From a checkpoint of a small transformer trained on Wikipedia: 10 heads of 64, a variant of Muon for these matrices.
MLP neurons of a small language model. Each row is named by its layer, matrix (gate and up: input weights; down: output weights) and neuron, and shows model dimensions 400-495. Each number is 500 + 25 x the weight over its row's rms, rounded and kept within 0 to 999. Numbers have three digits each. A neuron's up and down rows have the sign that makes its largest values positive.
After each neuron's rows, "fires after" lists the tokens most often just before its 100 highest values on Wikipedia text that the model never trained on. A number after a token or word is its count.

L3.gate1266:548474496505520488475515536459533483473505509487537533512497484466460472518467515473463478489523487518455504489472491511460472466486516500476471521526481512532475519496497487547474522495549491519467515467503527510514521476508535530476475474502479521436505488520481484539485538512523475484
L3.up1266:511474491441502484505471505485527562519477522500506506497500527491523490532467536497468486487478471511482510503477503521467495495500507488501483530472466500512511471522511526527479563498506528513496466518545475502532545509543491526485476461508467514498507487491507519499536525487472481508
L3.down1266:457467517481474521538513540505515528495496488485506486502494483526475553513479480535477463508477474479511482537487500481469498491496508514450479522501477495532472486516524518501503503515494492455544486455557467507446518491487503521477503506501483546502546490510517509479499517531485515484
fires after: " " 59, " on" 18

L6.gate419:462457498477497484514534499542507513453472489483555499539486475471483485513493441456489513474484490462473474510465534537513517534500501483492478493520484497523501503497489501514482494495424482501583471540511498483461490518515514487453489537521514486502544505540517477502487503436496500537
L6.up419:516510486509434492492513487488488497476500533503507436510473484499542530531521501520494486497546516485461490499467527526529495533528501491452544524491493464525507536485520472498461496511525514466503519540471445513496490509504482478480509500482495487469500515541497522478491511477478557524
L6.down419:460495550514478520488473555522492538489534493484456494503490515496480531470494488490491450441516517493516572491486529503504503527533537477529508524490478469496460493501550517436500509497518460520511526476516514504507493494456533500489476527515509457513510511455462521526530485505512501500
fires after: "20" 49, "19" 39, "17" 6

L3.gate709:485500539496464448490526512493504501458470516499511508462477474479470522543492457470531504519488500550529504501456497532532487488492543522468500484499491489480496488495479507502508484533496485544500509534470538553474543501512493531505445524514456480514538496473497499499509511507495509496
L3.up709:468529490490543513463493486469466516545525507540531494517498510507523495546515442504513460492488529515507522544507534556480526512512503463527468527525526514502502562444500520485459480515499515481505530490483483472512505513527451520469494489492515508507503475512452488514506515522484499483
L3.down709:464506510525498499485485539513500484472520482514495466478514496471502523469535483510503547483509519487529521482556455459529505477488490461467499520490474507522512491468481499434494479505488496538518472494444504448529494524508504474505508481512529493487469481477511544546493503504509494502
fires after: "19" 64, "18" 11, "20" 4

L3.gate415:545530486477493529492511516470450509491498494496510524497521487488500495495480488484529463532507509546481518503491514453543533525488494489454456510473511517516527507479450488465534515464524458503478503521516561477483512513514461492498509523516503532454526536508530542528534519490506499492
L3.up415:515491491506512507516519513502532485530506487466468479486524499480492497500481476540451499473488476473536494532466516552479535508540471504522500469512461549476511447454504490506483540529502474474544503496491490517565507540498511550478458500524481474508495512472518523506473473492521485507
L3.down415:511503484457512520522511552490491516495489516512459505479517493520495436494547484479512478457530471522454528472551499496496465508501451484495478473502493490477517517524505511515513518523510539535464466508505476532503490476502504490493514545538508495468473459505527526503478487499504487491
fires after: " " 87

L3.gate446:549455496511520520503468543496513492503498523516493488539512549501495488499520483494486519481467467470475498535504509452513471513520528518522473468486513478498461495517488444522460499499473560490492501509545526518503491516510491510488437540510515484525510510479477467507538481470506476475
L3.up446:470505476516494471542471514505487530494459485554459508483547517478498540497506516515511512474475501476482532528546554500479467519489504475503523545488512514477466514476507527492518506505504494494496458486510515502460475492492445529513504487481494519541562503475501437492533490496492531480
L3.down446:496520483510474496514511505485517519441459478474497520510509502472519474515493519475495453481514460488518537497568517530468471508476490507487518517499519505462501519496483521508530511517474488524466491479484527433525513488537509468490461513547553480482492485520484510509481454496529537460
fires after: " " 70, " |" 6

L3.gate327:437492470463489533506499513499511507534474538494517573505509476478486551429479508472485544523495528501496504509451492474507486434466491520491476549548459502540503466495497491483474517504490530519486463506521509518494509509497459487507524491491512464484516497515503541480498502478511455508
L3.up327:508517489510501497526543482542533476503502533463554525520510442500483513524521506523469549466499520521470456514482527489495525494497506538496471469509528469533467511515526504511481523514530467519490473486477544489502487498482481491491495478477487548483497505527490498469489463480509444485
L3.down327:502484475514470537492503496531520489542475545531497495459493509527484501552521502515513466510491439460509519501490516502494481476476518463502473471545502491542523505480502518483505509487493464473502470495489532514467496499439498510522498511495485468474491496504482487504481509484514495535
fires after: " " 39, " |" 26, " (" 13, "|" 5, " −" 4

L3.gate791:475472485499544527492517476491481526480555573462546458513531483506499495463524490500487503550498496539516486554487506492484528480483480501509506480516511498504544494516463540505460528490521506554530460467526499470486468483480467579477478483467468506499493534529485470508516531484490487499
L3.up791:507505506510513477493491502497477474468489497490474451513515479514499494505494506495490478499473532479498513524462469509513476510540497552495490511479487517552493476483448543520502523489516464499486480489537508476487486495501494547516476503481493520500463496489464502499506550485522510547
L3.down791:514467483491453525458537494478496513481467468511504481524502461523496473482485465478528476497498459501501522498509492513492489499484499495458476517513476520503486520480504495518498459490492472522495480486526537482491534460463455508536517474538479509495456468512475517479496482511487508506
fires after: " |" 56

L3.gate1277:506430535501455504539479488500515493497485501521515522520512487460487478491447508509472490510531500484511507511473512470504483525489459466515538491511469492523519510474473493541524544579480455486516481482496499507478508482499471528518498530509515511479471529504486466521514502498464533521
L3.up1277:528465519521479523466491515477499507514481478513514484477491507467495492469491532495465500544541503549543520463532561490540516518550513523521494488558456470510561498465500491511484452530487491567440540481488505501549449499483490525500486446499518549507503495511508542516509492493520460467
L3.down1277:508498529474480477442502516471509520506484494558471452499496469485495495492484533531482489515510508509535491503520463452498511499514513483475479507525515495521484493524498481497473505494534575535490506445457509547481495478482502494572465469508535554454511524501470507487446495499524482494
fires after: " |" 60, ";" 17, " —;" 5

L6.gate880:518489515521507533567510445512456508530509520519502468492497486505496453483499480482471481497482530524507531498502517488474465527485497454502523497467531442511512500536478497495508451514487499513483515511508498453454499502510533489509466504478502466514544474480518470492492482490502517508
L6.up880:454471514503503558485522523489486481523507521525530467525507542508490513506504531488486513471505496495514541506470553528535531507513492501484500470514472496483515485485523549525490532537496506534522496472549501486476491482509502507505519537510504458531463543493516514482503529532535479498
L6.down880:461505472473491493493518542490495502470521527479525491492500498506492521499436515532487512474515519497508505490522537466538494467464533496480468484495457479512501484517505472487461567524506514504491489519501494479468496532506481518486532512467509484532449500486507523521484491501527455497
fires after: "\n" 25, "19" 16, "20" 7, " the" 6, " his" 4, " Q" 4

L3.gate474:510482509485517531504496528523560538504500508512504530535483537508493499508451507526508488494472497497499497507542509482473500500486487492518494478522520480504508479483463473493497536486494518526508504485516493492520580514554483470499488475477496519498498540489490546496501471508482498470
L3.up474:542499494508485475496484503477513458504464467506471535475454533475531488536500494498523543489471487460489522500502492522513495528456513493501484509497500486503484512490516497484483539529486496475520507515508464475514514511534468499526491502516495504496484505507526589468514511548464514496
L3.down474:489485570512485541506504491490511523523498500527486502505481545527484538507519467536495455459472498476508512505478538551485511488508502502534485498540484504497459493480531499474494554482485517514494538498507464504475485472491522511509485521515529502518515498531506473495504485525508505497
fires after: " " 67, " |" 9, " scored" 5, " scoring" 5

L3.gate297:531476491469504492525500543513530506484560479480492470523500504476443543513522496527498530507537458443481548490453504502488465518469503538444506476505509505512464477543481512500516517540496516517502442522480505535505523485511505538502459477477509535475492474531476492495539511480448468466
L3.up297:520468531497475468463512459490559494462485506516513512512452519495497457516529503486497467535519509459532521493443538483516497513514543509519481512481502527482516507498526491504514490517541556550531453460516521555451504479499500501511471484482473525475527510523516488537478469507489476511
L3.down297:511493474490478498565494525507540525506519456503502516490480508462483537558500486488510472521507487491494473507513464474516487523512529474492477511490522465513459468495461468480528488495472534526520486446516485546495464490479528511565494533466493492513538509482471500496503541540502526481
fires after: " |" 29, " and" 7, "-" 7, "," 6, ";" 5, " to" 5

L6.gate406:475502469500487494507520519493511533534544508534546549510487475498511510489519497487525515494495472481504514484459558482511523519523481472498507520520489461494437476503469499534503537497453502491472511527470500521544514490505538499501492534523500505486509501516488510529505485506483460483
L6.up406:490475477510541488490527510454522491544505473515477517504496511562541504460459508449496503547508486506463504503495520486515525524496482478493500485538537484464503470473466523525528502492466542456490536482511465502528470524510535535487514518488487440501539502531486510496482433481486466461
L6.down406:479454539489513531497501528481514541473495492505503469509505510506477491513562507495489474533489538496509513559507479488494535475466466482479465506508531533494473504509479455480471523533509536492485496463517510429495534505541515505491531475457479540478452506497511543499457549515512535471
fires after: " |" 29, ":" 12, "19" 10, "." 10, " Upload" 9, "–" 6

L3.gate331:457489489486549542479438472485521536497486502514510513495511509467496502514489527466478499516521475500532470514492497503518522509479474495502515505503558513527544552462482482500530530541487482484490470466530466512484471509554452496541506485500497487515513496520513516563475503530485440533
L3.up331:505516481530502479516509535514473545476518488509525475523485459475497493476437510511491577508529517515438508499521531513507479502478545499484493518440484456470486481484547489538520485514501488533485481500531507484498474519553552484515515489527570515509437532501531474534467488488494466461
L3.down331:479517536506519510509475484512484517481512509467520508511509506516492523469472522540464510510490527489488536517495522504481463517461509510471533490481543479465507484480458495521512499539505494497538531481480492459503489539523510491545507518497524480544447509520499503483441544491514438471
fires after: " " 78, " on" 9

L3.gate1398:541521488471545531545496550528518522496517511542519463507493490517488491481501500521454531451502547497477479517479530498488478519520481455468519486540541474479532539508516481565471481508477515505497465522471477472502482475485483489465471516521460504475537463511516474508500485476541492499
L3.up1398:525516513542541534485516519498508506491495483539504456496525496511505485481496529485449565513479547562478517519492564500501457513491477502436494464489504453476498524538512487538525511551516488545493460508540524491520510503461563546471474472522503500467516521532484510508481493497527496508
L3.down1398:475493469487499512519496449483486480507510507500471492534495495504477520452486499502487504517482469534458493524510497505492466516504473505488488508469484502498497518546442445484506484505476547445499503488506490497527520495465500503462540508491539498514546534536502497515505552527512497439
fires after: " " 25, "20" 20, " |" 13, " on" 8

L6.gate536:499484497519492494482511500482511504547460493528528470453527449489492558504478489493504509498487517507489532507488497482465551455480547511498513516525523510530501553480537464470486512516517550464513509521504494533523482498491488503523536495483526503490518475485477496506495522493479514477
L6.up536:531507474467539530454531505513509507448492494463529487501494487529562496525503513491549482463487502494517550530496503509525528484453544501501495480458470517540483526490512505478475515503545526457545475472460471482532445511551479482486555499484442497484453423483523478524461492509499528495
L6.down536:504490511546511461512446496477498509530505493514502560473506550504464435528530473508471516501475505491525528536486507481520470491476464524474514496514460507509541479496499492504478529556476483545462486519493489489474511520498501491468457473509525510439505472516501503501420486504501476521
fires after: "," 37, " " 33, " $" 5

L6.gate146:524447541509509474522490457497475478435510487474472498501546556526525479490517514480511492553504465511518500538523487476459517542509510476465495518514488504495549519506452496505459528513515504496495473472490513496462500505465525510487486465486486476511473502532479495522515528489458486546
L6.up146:527528452488483510495485525474497488485504519531504481520490487471513501460511502474469466488522494517457501554490486485512541499480494521468480467472481491518519530491523526480469525476526482471508524500503463523475478485515492511510445487452517504506484494522478543532471495500505490502
L6.down146:500523490483531458522546552500512462474482528482443455518515495469477497488490503509464500485529509481436520484504486503481518457515496511484507480489514498444512498484540475530509507496518513482527524549476477484440495488520488459534449521477481501476534511481506508494479550474496495457
fires after: " " 40, "|" 25, " |" 5, "–" 4

L6.gate1130:497508443482510516496524546483484498553526553518453472478510509488484482464484476474494520472464471535522472522504501524480480459488538505494508508471512536465471497470554508494491545544472483512476468548449466501525497512499557524490447495529487513470453475506571485497457464494470521505
L6.up1130:539489483471495455499517474486532510478500465515483466483503488542522476541483486495495492492530465486464502459499518502551487498511504456476478480493521474469520505480480537495502475514505523489524548477502458487533521526510514498502479516477491467459502510494538501523466502529525547486
L6.down1130:515499469517506453524524491519509518458509499521507465506498527444450495523449465486502551502494494486550496517530497480497491460488537519542472490522484454555499515473490472485508455500535481520477497496481487498478513488512503497478495573480491494469494503482502475528550533486521529500
fires after: "," 17, " of" 16, " the" 14, " |" 8, " California" 4

L6.gate1074:506481546455512515464471483503505542525548512532549494497563496530477500451505501487500540555534510523473483496524489455526498546495514471477497529485528518483558516485492505459525498483488518475479481480525469494470500463543502476466539518533478470481516492531542462523506484515503448517
L6.up1074:504518458469529509491478476503513474563496505513547540493513515491531537501555561510502496486497476521509453489507520484486477477477450486486506524492538535533507525493465517479490486486531504522547498464507459495489530475533505489474492501467513573499467471520518461489503504460484525499
L6.down1074:499499530483503478507501505461505449544478493520501481508511494493494421477533467469523526482520526478483509492500475492502504532501501474467498537491475539451532524496525500525472524531522527498494499476421511530480470528516451511464490523528482481485493485512534497510494512435487460502
fires after: " " 86, "19" 6

L6.gate1052:502475534463528466519470492492544496506547497501516475520549485518492509494515484512500488474481498495500527473500526487483509509469550474494481485497518514513468480493488490498547528514484483492513494515521505506480486486513497473484516485513495540503512542486507500527514496487495543479
L6.up1052:491469471502515533537520475493491478497533504484508479525475499524518499478494492533512551498516498476517447497485511503517506506472502518514489511541476497525478517502486473514491500493545525455498485540528540507484526513526491469517501534521527494564493508495505505529483493522519545518
L6.down1052:515541464504557490493489521464466473513519515491535500523524506479513538507520490499528527531466529491495506466536495454480461485535479460503499541496469481520499491498478544496513532491488501527504488506485527441502516582501469498486513495496462499525520515489529520488504505488516502498
fires after: "19" 35, "20" 18, "18" 7, "17" 6